config = dict(
    activation='tanh_gelu',
    norm_place='pre',
    parallel_block=False,
    init='uniform',
    lr=0.00625,
    lr_head=0.00785,
    decay_shape='cos',
)
MLP neurons of a small language model. Each row is named by its layer, matrix (up: input weights) and neuron, and shows model dimensions 112-239. Each number is 128 + 32 x the weight over its row's rms, rounded and kept within 0 to 255.
After each neuron's rows, "fires on" lists the tokens most often at its 100 highest values on Wikipedia text that the model never trained on.

L2.up1165 [ 92 151  92 136  97 152 184 101  98  83  94 120 137 176 159  43 145 140 117 137  92  80 150 131 158 137  84 143 100  65 148 111 166 123 147 145 184  90  95 133 166 113  90 108 137 160  75 132  70 148 179 123  70 155  93 116 161 170 119 132 178  91 102 133 156  87  84 104 128 120 146 151 144 162 116 160  77 116 140 173 131 125 142 164 105 143 113 123  98 111 129 116 105  98 114  83 132 101  98  86 126  73 128  46 177 123  85  83 201  86 155 144 133 129 121 126  76 132 117 131  59 137  96 104  97 104 163 159]
fires on: "ay", "ues", "ays", " Jo", "als"

L4.up1415 [157 133 124 135  82 132 122 100 128 137 161 178  88 173 176 101 149 148 144 188 126  71 126  94 142  92 134 130 105 143 133 115  97  88 141  73 116 179  85 118 162 157 125 129  80  91 148 115 181 129 166 122 151 121  96 178  87 136 156 132  70 134 105 180 124  93  89  95 131 126  91 125 124 113 127 169 124 146 154  58 146 203 153 122  82 109 130  98 120 211 136 141 150 145 109 117 114  84 170  96 113 150 135 127 111 109 129 111 205 108 175 159 135 189  75 146  69 208 161 145  96 132 113 183 142 189 143 106]
fires on: "ap", "iss", "app", "add", " Apps", " res"

L2.up1164 [120 118 110 117 108 132 170 148  94 102 180 133 121 128 145  76 161  99 127 145 135 123 146 108 119 137  88 137 156 170  85 197 116 136 208 144  92 145 160  98 120 146 104 133 116 122 161 110 159  95 176  89 106  99  76 150 111 150 123 125 158 113 114  84  91 138 156 161 141 149 137 149 125 119 145 138 171 123 146 104 134  92 159  97 137 180 103 136 102  39 156 148 206 129 119 152 137 118 165 144 139  76 120 172 112 121 128 154 172  71 124 131 146 103 112 169 183 124 161 171 123 108 191  96 115 134 119 139]
fires on: " first", " top", " last", " best"

L2.up384 [130 116 129  92 152 127 128 193  92 144 170 108 139 172 113 112 103 185 114 116  50 130 167 140 145 101 157 107 106 121 179  92 150 139 152 133 144 116 112 112 157  87 134 159 149 136 131 137  97 158 169 127 127 125 218 141 134 156 172 102 136 109 118 129 135 117 113 157 108 177 139  83 148 137 141 150 132 111  80 195 147  87 169  89 164  96 121 150 206  97  96 115 117 194  76 112 136 134  94 105 167 159 121  99 133 117  92 109 210 105 100  36 179 123 100 144 110 136 212 179 143 136 114 119 204  92 156 143]
fires on: " to", " than", " about", " over", " do"

L15.up1201 [ 97 162 131 154 185 151 147 118  73 131 124 118 145 117  94 154 158  76 121 138  89  71 216  61  73 107  96 140 103 138  98  98 128 165 105 108 143 110 112  92 120  96 103 122 101 160 181 115 113 126 145 107 122 112  91 131 138 120 159 174 111  74 113 138 131 106 131 161 107 157 133 134  82 137  94 125  99 112 150 163 102 141  92 162  98 158 117  89  51 109 121  82 181 184 145 103 100  99 143  90 136 203 121 152  72 161 112 100 195 144 159 111 122 167 151 124 100 112  96 139  67 131 104 156 173 152 136 135]
fires on: " b", " B"

L2.up128 [145  71 136 145 152 142 163  56 152  93 137  64 160  84 106  86 174 147 143 123 126  96 180 134 154 122 165 131 114 114 132  78 137 156 109 100 120 102 146  82  88  97 153 131 127 113 140 151 101 118 110 152 113 163 126 113 155  98 126 130 159 124 202  86 106 168 118  99  91 113 111 100 109 154 201  58  82 150 174 148  65 167 149 150 173 142 117 138 166  87 131 145 121 165 148 159 100 105 188 172 141  96 121 151 151 200 159 164  52 150 167 179  80 157  98  82 176 138 146 116  85 183  72 147  89 161  70 150]
fires on: " Cas", " Fil", " cle", " phil", " Nik", " Go"

L9.up868 [141  81 153 117  90 169 138 111 128 126 114 111  77 166  93  45  63  90 216 163 199 119 116 121 104 129 138 123 118 155 152  97 141 152 170 105 119 123 116 118 120 126  95 168 121 111 134  90 134 141 101 143 120  84 151 118 164 114 175 119  83 122  62 125 165  97 105 154  75 120 164 150 117 187 133 119 102 120  70 166 113 156 175 160 149  87  98 159  48 133 126 103 120 119 122  92 172 147  96 158 137 157 111 118  61 132 185 152 123 128  86 129  78  98 122  97 120 110 171 124 152 155 126 151  73 127 102 132]
fires on: "-", " W", "ot", "ad", " \"", "."

L15.up170 [127 102 110 169 171  92 130  96  89  69  97 108  88 140 110  87 168 147  93  84 122 200 104 101 118  83 119 106  67  60 124 109 160 101 177 139  51 110  98 110 128 116  85 114 149 154  38 120 137 195  85 109 140 104 166 120 142 111 123 112  84 178 114 100 130 168 193 136 118 192 143 158  95 120 115 158 121  81 123 155 117  95 167 127 139 111 118  86 106 116 142 117 133 119  80 160 159 109 181 126 140 121 150 106  99 129 148  91 101  84 120 114 166 155 140 149 120 129 105 156  92 127 122 139 152 131  48 105]
fires on: " that", " he", " it", " also"

L4.up699 [132 117 152 117  52 119 152  75 101 169 109 144 106 186 125 158  76 109 119 143 196 173 122 129  91  99 146 158 128  79 155 144  94 169 190 144  69 147 101 132 188 134 101 164 108 125 144 198 133  92 134 147 151 143 110 163 135 139  98 125 157 130 137 110 116  84 128 155 148 107  83 144 154  99 157 117 113  78 154  95  91  64 144 144 121 118 132 121 151 131 168 169 218 100 118 165  73 161  95  95  97  84 138 123 150  80  63 141  97 110  79  73 132 179 148 125 105 166 120 148  69 144 124  86 117 142 146 183]
fires on: ".", " of", " to", " for", " and"

L2.up205 [116 131 117  90 108 153  80 113 164 171 126 149 200  73 109 137 162 183 146 174 101  94 121 102 110 155 143 117  87 129 154 134 125  87 135 151 168 145 134 105 168 106 118 133 153 121  81 123 147  76  85  92  88 104 152 212 131 145 188  76 143 183  76 131 122 144 139 125 170  87 108 186 129 110 108 206 125  95 123  63 196 143 167 100 171  91 189 157  42  89 128 149  91 186 175 110 144 143 103 110 143 130  43 178  89 126 121 147  94 155 192 133 136 140 153 103 123 153 136  84 130 146  99 195 130 100 140  94]
fires on: " elect", "lect", "ect", "ct", " Test", "gress"

L2.up730 [160 127 106 141 146 116 158 133 129 152 157 118 109 109 134 142 113  92 149 138 117  72 132 121 174 106 115 131 147 180 146 132 154 122 109 219 173  83 138 109 102  82 177 101 158  98 114 156 118 127 141 109 138  76 115 145  78 103 149 144 162 106 181 117 134 116  96 152 126 147 121 107 136 135  93  84 103 118  65 193 170  97 106  86 134 147 111  87 115 159 102 141 152  77 121 124 152 123 111 190 106 156 150 111 104 133 202 165  87 162 133 130 147 123  96  96 114 114 198 174 108 119  89 187 152  86  95  83]
fires on: ".", ")", " |", " ="

L15.up1199 [124 120 105 144 131  91  77 135  92 140 120 117 104  69 123 115 113  91 178 113 110 105 107 169 174 118 145 135 112 177 165  76 112  81 124 141  99 135  62 131  81 162 153 109 126  58 180 141 153 127 153 121 132 105 165 158 205  71 146 136  83 156 164  84  96 149  74 159  93  94 136 153 129 130  45 113 114 127 118 123 126 128 133 135 144 102 138 124 189 125 179 122 200 130 139  36 136 112 173 154 116 156 119 149 116 140 113 132  78 110 156 149 195 153 124 122 156 106 109 164 177 129 101 133 122 124 109 142]
fires on: " and", ",", " |"

L4.up1454 [ 58 104 151 163 160 157 116  67  75 149 210 133 152 115 185  69 147 152  81 176 183 127 107  85 187 178 130 122  11  94  85 123 131 159 132 131 128 143 129  94 136  96 142  79  79 132 114 120  94 142  79 140 130 140 103 183 119 112 136  74 135 133  87  82 153 138 137  98 121 114 175 138 182  98 141 152 108 113 126 111 157 181 130 155 134 129 101 128 130 121 142 198 140 105 160  88 168 134 140 150 151 149  95 121 138 116 128 113 210 120 122 110 166 157 127 102 157 154  69 122 133 137 112 124 134 163 165 133]
fires on: "us", "end", "is", "b", "ac", "c"

L15.up1368 [125 126 124 159 163 149 142  87 102 134 138 149  99 114  66 118 188 102 151 151  99 100 148  82 109 149 128 104 156 121 133 127  96 183 102 115 157 150 138 135 108 178 120 120 136  95  47 153 146 199 120 177 112 139 118 155 198  84 129 108 133 116  87 163  99 170 116  88  93  75 163 178 172 156  86 116 191 117 116 173 129 113 118 112 116 194 134  88 105 134 103  61 106 129 138 104  96 121 165 146 133 146 108 122 129 135 137 168 157  61 142 114  54 157 177 164 147 144 133 102  99 162  83 183  92 114 138 130]
fires on: " B", " b", "b", " |"

L2.up65 [102 115 117 105 108 154 155 115 210 123 100 144 174 158 145 110  49 122  99 155 117 116 134 135 124 110 118 159 140 158 155 144 172  86 147  85 100 139 165  89  97 134 121 124 125  99  96  56 162  60 164  63  87 126 121 140 118 121 126 172 105 107 115  88 174 117 141  97 163 142 108 151  68 148 154 172 139 121  87  70 157  87 141  96 107 135  86 112  98 114 123 106 202 152 135 129  90 136 144 114 139 124  76 157 143 162  98 131 131 117 112 157 104 138 103 130 113 145 170 178 118  69  70  83 169  77 111 164]
fires on: " University", "ct", " first", "ept", " last"

L2.up993 [135 170  99 143 154 116 123 117 176 113  92 153 131 163 103 105  66 149 141 137  91 120 115  83 137 134 143 170 147 150 174 169 106 145 133 109 154 113 123  70 196 107 127 133 166 122 129  95 103 110 121 169  79  60  85 135 164 135 108 122 163 101 174 165 109 118 125  89  97 147  46 117  69 138 101  95 114 103  97 100 181 135 116 168 186 134 110 128 101 118 143 107 155 116 110 106 100 121 166 156 153 167 105 103 173  86 101 186 109  55 114 122  95 153 123 166 119 166 124 105 121 183 167  65 154 156 172 148]
fires on: "ock", " Beach", " Street", "aha", "ley"

L4.up707 [136 147 123 113 193  61  92  93 146 120  99  99 151 187 142 124 150 196 121 157  65  50 104 134 131 153  75 212 106 154 113 145  57 192  87 185 100 134 125 162 131 109 127 141 116 156 101 135 131 126 182 128 117 174 157 103 121  83 130 123  90 109  99 104 120 140  73 108  77 111 131  97 104 155 126 119 168 235 140 108 136 120 187  96 155 148 132 131 148 107 148 140 129 130 169 126 127 124 143  90  77 139 104 118 226 113  99 130 158 154 152 134 133 160 158 134 115 135 124 106 168  88 106 121  94 132  84  74]
fires on: " and", "s", "ice", " then", " Ph", " appointed"

L15.up214 [132 161  98 172 195 130  86 123 108 150  99 122 131 159 113  81 135 147 185 195  73  91 183  94 126 111  93  72 120 185  97 124 137 125 103 183 111  87 111 138 146  96 185  91 120 137 178 141 113 156 142 101 137  94 249  42 141 142 109 177 127  74 133  64 151 177 125 150 134  76 115 174 140 129  85 110 114 138 185 185  72 159  99 136 119 178 144 129 170 137 122  84 161 113  95  80  82 103 144  74 119 127 127 125 121  76 122 155 152 129  92 158 196 224 137 162 108 172 150 153 167 115 116 100 148  99 131 102]
fires on: ",", ".", " (", "is", ";"

L4.up421 [146 123 104 155  87 114 138  91 169 112 111  96 193  92  63  65 119 179 105 111 142 115  90 167 125 127 134 121 155 131 110 112 105 121 118 190 129 137 191 183  79  92 110  79 187 142 214 141 139  99 138  88 125 178 136 113  96 162 122 142 144 155 101  69  79 181 112 123 112 115 152 147 114 133 136 111 156 114 120 109  77 109 158  51 138 167 111 149 137 132 118 115  86 124 140 133 103 178 112  92 135  79 126 143 166 153 200 109 170  81  91 131 186 128 122 132 117 117 147 143  25 114 150  78  99 157  98 134]
fires on: " in", " comp", "ap", " to", "ard", " size"

L2.up185 [137  91 155 163 137 118 119  59 132 143  70 149 141 131  99 141 127 148 158 164  94  77 131 146 153 177 128 121 134 151 106 143 132 147  90 109 103  69 201 131 200  98  85  94 164 123 174  96 184 100 148  96 111 156  98 135 169 153 118  81 130 115  66 115 173 132 152 161 153 121 132 136 110 155 118 255 169 160  67  51 163 136 114 149 134 127 136  56 106 131 140  72 110 146 110  94 117 130 161 106 127 130 111 176 167 132  84  72 115  90 159 100 119 101 177 131 138 146 178 114  59 108 107 130 160 112 137  75]
fires on: "ct", " fact", "lect", "iet", "str", "omin"

L4.up26 [ 86 186 119 129 107 118  81 208 148  90 120 123 145 128  79 103 181 146 148 176  70 117 126  91 137 137 116  97 137 126 142 137  91 187 107 153 101  97 100 134 183 107 114 122 148 164 127 116 168  89  92 110 133  77 152  98 147 110 110 140 193 203 121  87 145 165  87 130 125 140 171 162 120 141 134 145  53  74 166  83 187 137 104 113 186 113 168  79 123 117 143 129 121 154 137 162 126 141 191 121 114 167 126 119 133 152 158 116 120 130 178  97 124 157 169 122 114  91 128 108 120 151 131 169 115 112 135 107]
fires on: "ly", " had", " rather", "ater"

L15.up437 [186  95 111 130  96 126  49 145 150 125 145  99 149 149  92  65 120 138 152 149  73 105 106 102 114  74 156 134 144 125 134  97 115  68 134  57  82 124 165 150 150 149  99  25  93 195 145  67 120  94 143 110 157 124 179 109 179  93 117 240  93 128 170 112 113 137 134 170 128 134 151 140 134  93  59  74 159 134  97 155  86 134 119 155 126 114 131 140 121  83  63 130 140 158 154 112 160  58 137 117 155 142 122  91 121 100 115 218 172 116  78 153 103 145 112 100 170 171 100 142 131 155 166 109 120 154  61 123]
fires on: ",", " found", "ed", ";", " is"

L4.up1349 [129 125 141 106 150 182 139 106  79  99 157 146  89 165 134  83 158 143  88 144  89 116 134 159 147 108  99 118  74 123 128 140 165 123  93  88 140  66 169 167  79  97 131 123 118 145 147 110 103 185  92 151 145  80 157 116  96 151  89 110 127 137 105  80 163 128 136 146 137  43 115 100 172 104 153 147 115 146 174 119 121 143 155  88 148  98 122  98 158 126 149 171 112  89 175  66 148 106 100 177  90 201 110 132 190 122 175 154 108  90 154 222 121 134 156 153 101  62  98 147 136 139 157  99 139  82 129  94]
fires on: ".", ")", ".\"", "\"", "'", "\")"

L15.up767 [ 92 153 151 102 137 103 101 130 142  99 143 104 117 132  48 121  80 157 153 145  79  70 101 121 182 187  86 122 133 152 127 137 119 107 179 128  80 137 119 106 158 118 134  97 116 139  64  84 124 128 101  97 179  62 163 171 170 130 172 190  70  97 147 149 146 189  63 174 176 173  88 154  89 197  88  64 134 175 145 157  96 129  94 118 153 149 130 165 205  89 179  64 116 144 121 113 164 123 139 156 140 120  97 150 133 103 115 122 155  98 147 182 160 176 156 156 124 147  99 114 101 139 115 110 100 112  88  99]
fires on: ","

L4.up140 [124 128  74 113 103 146  97 111 142  74 128 151  70 123  71 199 110 162 115 162 133 172  69 162 127 132 107 130 106 165 168 145  72  94  90 152 122 112 136 113 130  71 122 140 132 106 107 108 121 180 135 109  80 183 108 130  76 142 142 108 109 214 138 153  83 154 151 127  84 148 104 179 179 126 125  90 112 141 142  93 138 114 137 151 108 189  98 140 114 162 148 146 119  99 151 187 118 126 125 108 114 132 145 140 170 130 145 231 158  94 143 119 163 106 150 143  71 119  93  46  86 163 105 113 197 171  93 139]
fires on: " =", "====", " ====", "&", "===", " ==="

L9.up433 [137 118 161 160 110 146 143 163 164 139 133 109  66 168  77  96 162 126 136 125 122 124  31  59 152 104  98 147  98 123  74 140 141 138 127 182 198 164 156 182 134  84  89  99 202 122 143  81  97  90  99 157 173 129  92 127 158  85 138 200 105 131 100 133  86 159 186  99 117  11  81 148 107 171 108 161  89 184  97 135 146 171 171 181  92 167 125 148  98 148 146 186 111 151 134 123  98  88  84 151  94 118 155 142 113 177 167 128 143 127 168 135  87 146 108  93 139  92 145 130 119 142 125 141 169 163 141 113]
fires on: " |", "\n", "op", "iting", "."

L9.up1086 [ 96  96 162 132 117 163 167 184 151 158  86 126 132 103 116  73 163  74  80 112 112 165  80  93 114 118 157 144 113 132 127 154 121 120 180 177 138 116 132  67  53 141 109 167 109 129 109  91 115 101  96 171 188 146 135 129 114 112 133  78  91 167 188 156 146 123 177 129 188 113 181  77  26 136  42 134 136 125 112 174 123 108 152 114  86 114 166 117 154 148 125 123 118 125 157 129 118 129 141 148 124 147 157 116  71 164 102  92 145 125 117 103 113 145 130 147 104 137 133 132 167 137 181 121 122  85 134 147]
fires on: "d", "ed", "b", " ind", "ond"

L15.up383 [ 99 102  72 131 108 134 147  98 201  64 137 108  70  92 124 133  90  53  62 115 124 117 130  98 146 222 116  91  90 152 134 132 131  70 130  28 155 111  85  86 139 141 176 101 103  69  58 135 114 113 148 107 107 117 113 123 167  44 167 139 129 112 132 110 139 172 101 121 126 140 168  82 129 133  98 154 126 117 195 146 107 160  73  96  71 127 156 121 129  63 129 124 133 176 156 158  81  92 100  92 126 103 169 116 105 137 133 152 149 168 117 165 144 113  86 162 119 126 122  94 126 108 145 111  62 118 131 143]
fires on: " (", " out"

L15.up755 [158  89  66 129 130 121  95 141 153 117 129 109 129 135 117  89  73  68 150 129 137 161 106 181  45 129  96 152 133 100  59 153 193  88 121  76 159 132 114  94  83 105 105 124 170 193 129  67 117 161 128 135 138 143 140 133 156 118 102 107 113 120 148 151 158 153 101 126 157 104 155  49 115 133 174 100  74  69 128 139 102 100  54 149  87 149 120  77 113  57  77 144  65 196 186 125 134 117  64 134  96 112 147 121 112 123  93 141 136 108  88 150 185 150 158 152  98 151 103 141 121 127 147  89 139 149 156 151]
fires on: " (", ".", ",", "A", " died"

L2.up816 [ 89 115 109 102 115 128 146  88  88 114  95 104  47 128 115 146  73 128 119 155  82 104 136 161 160 135 150 135 113 140 105 118  95 118 191  93 118 118 163 141 101 100 201 127 130 115 135 113 174 125 136  99 137  76 128 197 108  91 170 201 136 129 118 156  94 110 147 179 114 193  80 133  93  89 148 148 173 112 205  92 208 154 132 174 180 147  90 108 137  94 109 124 149 100  94 147 100  86 108 147  77 139 190  95 158 120  92 105 170 142  70 158 126 102 157  92 152 135 131 183 146 107 121  89 104 212 152 176]
fires on: " time", " res", " record", " risk", " pit", " gen"

L15.up211 [108 121 111 118 102 114 158 157  97 102 125 108 108  60 121 116 162 166  80 133 183 156  93 162 138 135 161 155 135  99  97 120  87 137 119 155 128 112 139  80 126 166 111 117 102 111 132 143 127  94 175  87 113 118 124 164 107 117 149  99 120 169 163 178 134 150 116 141 104 117 120 144  76 199 112 135  87 153  81 107 151 108 148  72  67 162 128 147 142  76 196 181 105 211 177 135 164 105 128 134 166 137 124 109 139 156 198 168 116 128 121 117 160 123 164  98 155  58  90 100 148 173  53 173 150 139 165 112]
fires on: " |", "–", " the", "\n", " a"

L2.up1448 [ 90 114 166 125 162 126 156 131 118 102 170 126 151 137 111 142 127  92 143 162 125 120 129 133 148 158 127 118 169  88 126 122 116 119 179 125 134 177  77  79 175  80 148 155 128  80 155  81  81 157  90 115 171 170 108 150 105  83 109 109 107 160 126  97 126  89 146 144 105 150 164 106  96 121 194 128 118 118 101 152 131  94 147  98 103  71  61 129 170 140 131  98 158 137 206 172 151  83 154  84 144 162 162  68  92 153 202 108  80 123 208 132 106  95 115 146 118 112 148 108  31 149  97 163  80 108 113 139]
fires on: " years", " daughter", " son", " brother", " family", " beh"

L4.up947 [137 141 150 136 159 138 136 110 181 143 142 133 134 168  64 114  66 163 136 167 120 210 146 101 144 100 137 144 229 101 229 131 161 123 166 146 211  88 115 190 208 107 141 153 114 122 148 111 126  89 117 123 104 161 106 109 101  79 116 133 128 132 115 144 114 174 143 168  55  49  94 118 148 118 108 111  88 125 121 140 139 112 159 143 147 109 166 129 103 162 145 207 136  71 135 143 137 143  82  91 143 162  88 131 129  84 102 177 207 143 120  62 144 123 150  95 126 166 147 148 122 107 140  69 123  87  89 183]
fires on: " to", " and", " or", "."

L15.up749 [148 124 130 114 145 126 185 106 107  81 206  86 138 120 145  68 146 118 105 130 102 148 143 126 131 117 150 146 163 136 165 149  63  69  78 114 104 120 186 140 136 177 170 128 143 150 127 152 134 138  88 174 124 111 131 115 167 141 175  80 100 106 101  82 129 170  78 129 113 134  75 149 122  72  92 156  75 126 143 162 135 153  65 125 123 108  57 133 137  88 109 136 125 155  79 138 172 119 155 113 110 100 128 105 110 147 106 130 108 107 140 136 128  97 124 145  87 130 161 102  68 100  88 118 155 203 126  97]
fires on: "th", "19", " 15", "18", "15", " C"

L9.up607 [171  97 105 128 104 122 109 142 152 126 155 114  91 112 115 140 124 118 139 156 151 104 113 140 177 135 190 126  47  79 121  92 132 121 100 115  91 161 138 129 114 130 128 129 144 152 112 106 188 147 121 101  96 127 156  37  79 151  97 139 146  85 135 154  89 121 117  62 117 116 164 109 162  68 176 111 144  88 210  97  88  75 191 172  78  93 104 111  80 111 147 110 196 116  65 161 118 113 119  88 114 160 166 149 151 151 121  88  82  67  85 104 123 132 191 114 133 227 107 140  81 168 118 137  98 134 143 118]
fires on: " |", " to", " of", ":", "ition"

L15.up1205 [111 133 110 126 116 132 151 122 124 129 110  98 163  94 104  78 168 186 130 145 171 123 130 120  85 145 124 191 140 188 134  46 109  87 116 103 136 141 166  62 153  86  87 173 176 139  90  83  84 113 142 109 140 191 153 144 166 166 141 134 143 146  76 127 185 197 115 175 163 119 118 170 111 151  87 153  74 176  86 134 106  95 154  94  95 134  93 155 116  93 104 126 154  92 131 138 157 177 130 152 121 142 160 126  95 151 144 141 142  89  92 167 135 135  80  66 131 105 140  52 101  95 119 164  87 112 114 182]
fires on: " \"", "-", "—", " (", " [", " –"

L2.up677 [111 143 156  91 166 141 129  55 133 111 158 173 124 110 106 129 174 188 138 206 118 172 162 145 141 120 128 104 115  65 127 134 125 164 103 129 225  99  79 109 148 116 173  83 143 103  26 207 127 125 102 133 136 103 114 122 111 128 143 135  83 138 229 123 147  75 115 142 118  81 150  72 140  69 155  57  87 154  71 130 162  93 141 123 160 118 113 148 143 137 118 181  92 134 124 185 104 169 117  89 177 145 114 157  96  91  48  91 126 134 124 149 138 106  74 162  65 130 110 162 147  80  89 114 113 135  74  87]
fires on: " Jr", "onn", "ff", "arl", " Alb", " Conn"

L4.up161 [155 146 129 118 143 165  86  90 138 108 123 121 146 124 129 112  94 167  88 177 147 124 119 130 130 137 134  78 115  99 165  85 149 204 117 133 124  86  84 126 173 127 138 138 160  83 132 103 144 124 147 129 102  79 140 130 102 112 137 121 151 156 108 119 232 165 101  84 120 197  93  58 151 117 163  86 157  97 131  62 134 114 175 137 152 162 138 156 107  99 152 107 111 143 161 150 100 140  91  81 146 130 119 112  70 165 179 166  73 164 154 160  83  85 142 149 133 100 185 147 130  98 145 116  73 101 116  88]
fires on: "ig", "ley", "orn", "et", "el"

L9.up1525 [197 152 102 193  83  80 120 112  84 113 102 134 107 136 100  93  88 121 184  91 113  50 114 159 143 114  97 139  98 129  94 153 166 139  99 118 138  97 152 148 121 140 128 193 115 118 129 126 103 168 176  76  75 176  58 147  86 141 178 107 128  90  89 119 158  83  81 184 149 170 137 163  99 115 134 128 134 181 153 147 139 113 170 126 174 181 114  71 162 140 105  50 100 179 146 175 188 162  98 131 113 106 126 137 122 141 114 172 117 169  82 124  91 125 174 195 136 152 124 127 111  97 131  99 149 127  84 171]
fires on: "–", "-", "h", " to"

L15.up372 [166 113 191 110 169 120 134 151 151  52  91  80 104 143  98 122 178 103 141 112 132 139  93 124  55 176 130  95  81 148  98 130 103 174 120  57 186 152 189 118 122 124  72 113 135 153  91 153 138 152 164 134 123 161 215 245 126 129 148 125 132 117 160  87  90 157 155 149  77 113 128 144 120  79  93 123 123  96 165 107 112 148 145 152 188 195 141  95  89 126 157 122 124  92  93 147 133 109 127 143 122 135 160 102 108 111 106 122 110 178 130 153 149 114 144 162 141 122  60 185 116  68 149  98 149 161 130 120]
fires on: " T", " January", "t", "b", " prot", "T"

L9.up273 [157 109 134 100 139 117 143 143  94 127 151 128 155 161  67 155 133 163 168  83 122  52 146  93 201 199 161 136  95 138 153 122 121 158 146 142 110 147 190 164 168 143 109 152 107 110 105  80 116 137 139 123 128 129  48  82 147 180 143 125 116 126  88 164 137 113 125  85  99 172 107 169 134  78  85 149 165 140 176 132 130 141 138 159 102 144  99  38 128 109 134 120 144 161 171 147 104  89 146  98  96 133  98 118 117 138 144 177 148 135  86 209 123 115 169 117 132 139 136 123 105 153 147 119 102  74 116  97]
fires on: " to", "r", "-", "h", " father", " sh"

L9.up910 [ 94 110 135 105 141 180 120 102 105 136 133  56 163 141 150 106 158  90 154 149  86 136 158 132 133 186  69 143 132 146 122  85 206 127 136  82 164 156 144 143 132 140 104 149  69  81 103 117 108 121  98 135 163 103 181 148  58  85  40  89 111 121 171  70 132  71 142 144 161 120 145 170  35 123 101 200 197 171 155 172  84 120  98 180 128 173 113 148 169 167 173 138 127 135 116 154 166 129 166 161  68 141 139 102  88 117  91  86 134 142 187 179 110 129 127  66 118 135 170 124  76  56 119  87 102 125 150 115]
fires on: "ed", "ep", "s", "b", "d", "un"

L9.up778 [147 124 107 123 103 159 131 151 171 168 135 124 130 165 140 168 134 140 207  80 155  87 126 128  77 161 169 171 149 109 137 143 129 135 157 147 126 126  92 169 101  83 130 121 112 133 105 120 135 155 161 103 115 125  93 173 143  90 143 183  87 156 159 150 129 141 118 149 153  30 125 185 163 124 105  96 104 138 143 109 115 140 143 153 118 127 164 147 101 119 103 112 138 108 144  99 126 166  89 129  73  99 182 138  52  76 123 136 139 168 113 103 166 115 152 168 124 101 187 102 155 116 146 159 162 109 142 156]
fires on: " |", " York", ".", "C", "\n ", "ic"

L9.up1065 [ 95 135 116 191 108  61 170 107 133 156 158 103 113 127 144 148 127 132  72 102 111 116 127 108 183 188 157 187  83 153  97 154 126 151  75  46 168  94  41 106 146  93  68 110 122 138 144 118 160 100 106 145 129 181  90 137 101  97 142 156 126  83  49 113 101 161 136  76 112 115 164  85 101 137 136  81 123 116  90 145 144 141 194 109  93 152 137 155 156 116 105  99 123 130 135 149 224 136 153 128 181 120 111  95 107 144 161 129 107  88  85 153 143 114 146 163 117 113  72 184 160  97 125  85 158 146 140 111]
fires on: "and", "is", "qu", "iz", "end", "ob"

L2.up1036 [111 164 101 174  83  88 183 186  59 134 139 123 170 116 156  82 104 147  84 116 151 116 145 158 160 124 131 174  60  93 160  78  80 130 139 139 146 163  78 117  75 135 103 109 113 118 109 101 115  93 168 126 162 199  68 136 133 152  88 134 101  34 158  49  92 140  66 121 151  71 158 104 143 139 116 138 178 128 100 121 147  81 187 147 124 154 129 144 120 144  72 120 120 144 113 153 134 156  98  95 114 111 164 132 140 128 144 161 100  93 135 120 139 111 181 160 123 172 133 125 108 152 127 115 113 196 170 165]
fires on: "=", "-", " politician", " singer", "==", " households"

L4.up712 [222 135 157 156 116 150 154 116 130 144 127  90 140 120 151 119 139 102 131 110 110 116 169  95 184  85 147 120 102 109 151 164 124 104  89 133 132 141 151 127 118  87 107 108 153 156 166 129 127  89 200 140 120  96 146 142 134 122 104 142  94 122 154  85 134 108 138 113  86 148 168 196 143 149 141 156  82  78 135 152  87 150  93 142 113  87  77 110 116  95 117  82 146 109 123 141 121 154 110 110 123 111 157 100 100 127 184  76 163 184 162  80 131 155 177 150 126 131 130 131 123 129  65 104 107 134  83  91]
fires on: "al", "uel", " El", " Pal", "El"

L15.up853 [163 164 101 109 122 107 208 133 107  56  81 134 122 150 132 111  83 101  77  98 146  38 128 120 121 162  98 186 104 125 100 156 220 125 105  76 126 100 105  97 137 118 122 140 132 112 155 156 144 155 117 104 114 146 190 164 122 122 174  64 171 121 159  71 147 123 175 150 151 162 120 107 120 124 148 127 152  56 109  47 109 103  80 116 128 166 141 110 178 102 122 105  91 130 151 101 117 140 170 111 108 145 155 183 115 188 112 139 126 173 145  86 146 157 142 127 120 115 100 141 105 123  85 133 165 133 127 161]
fires on: " T", " t", "t", "T", " at"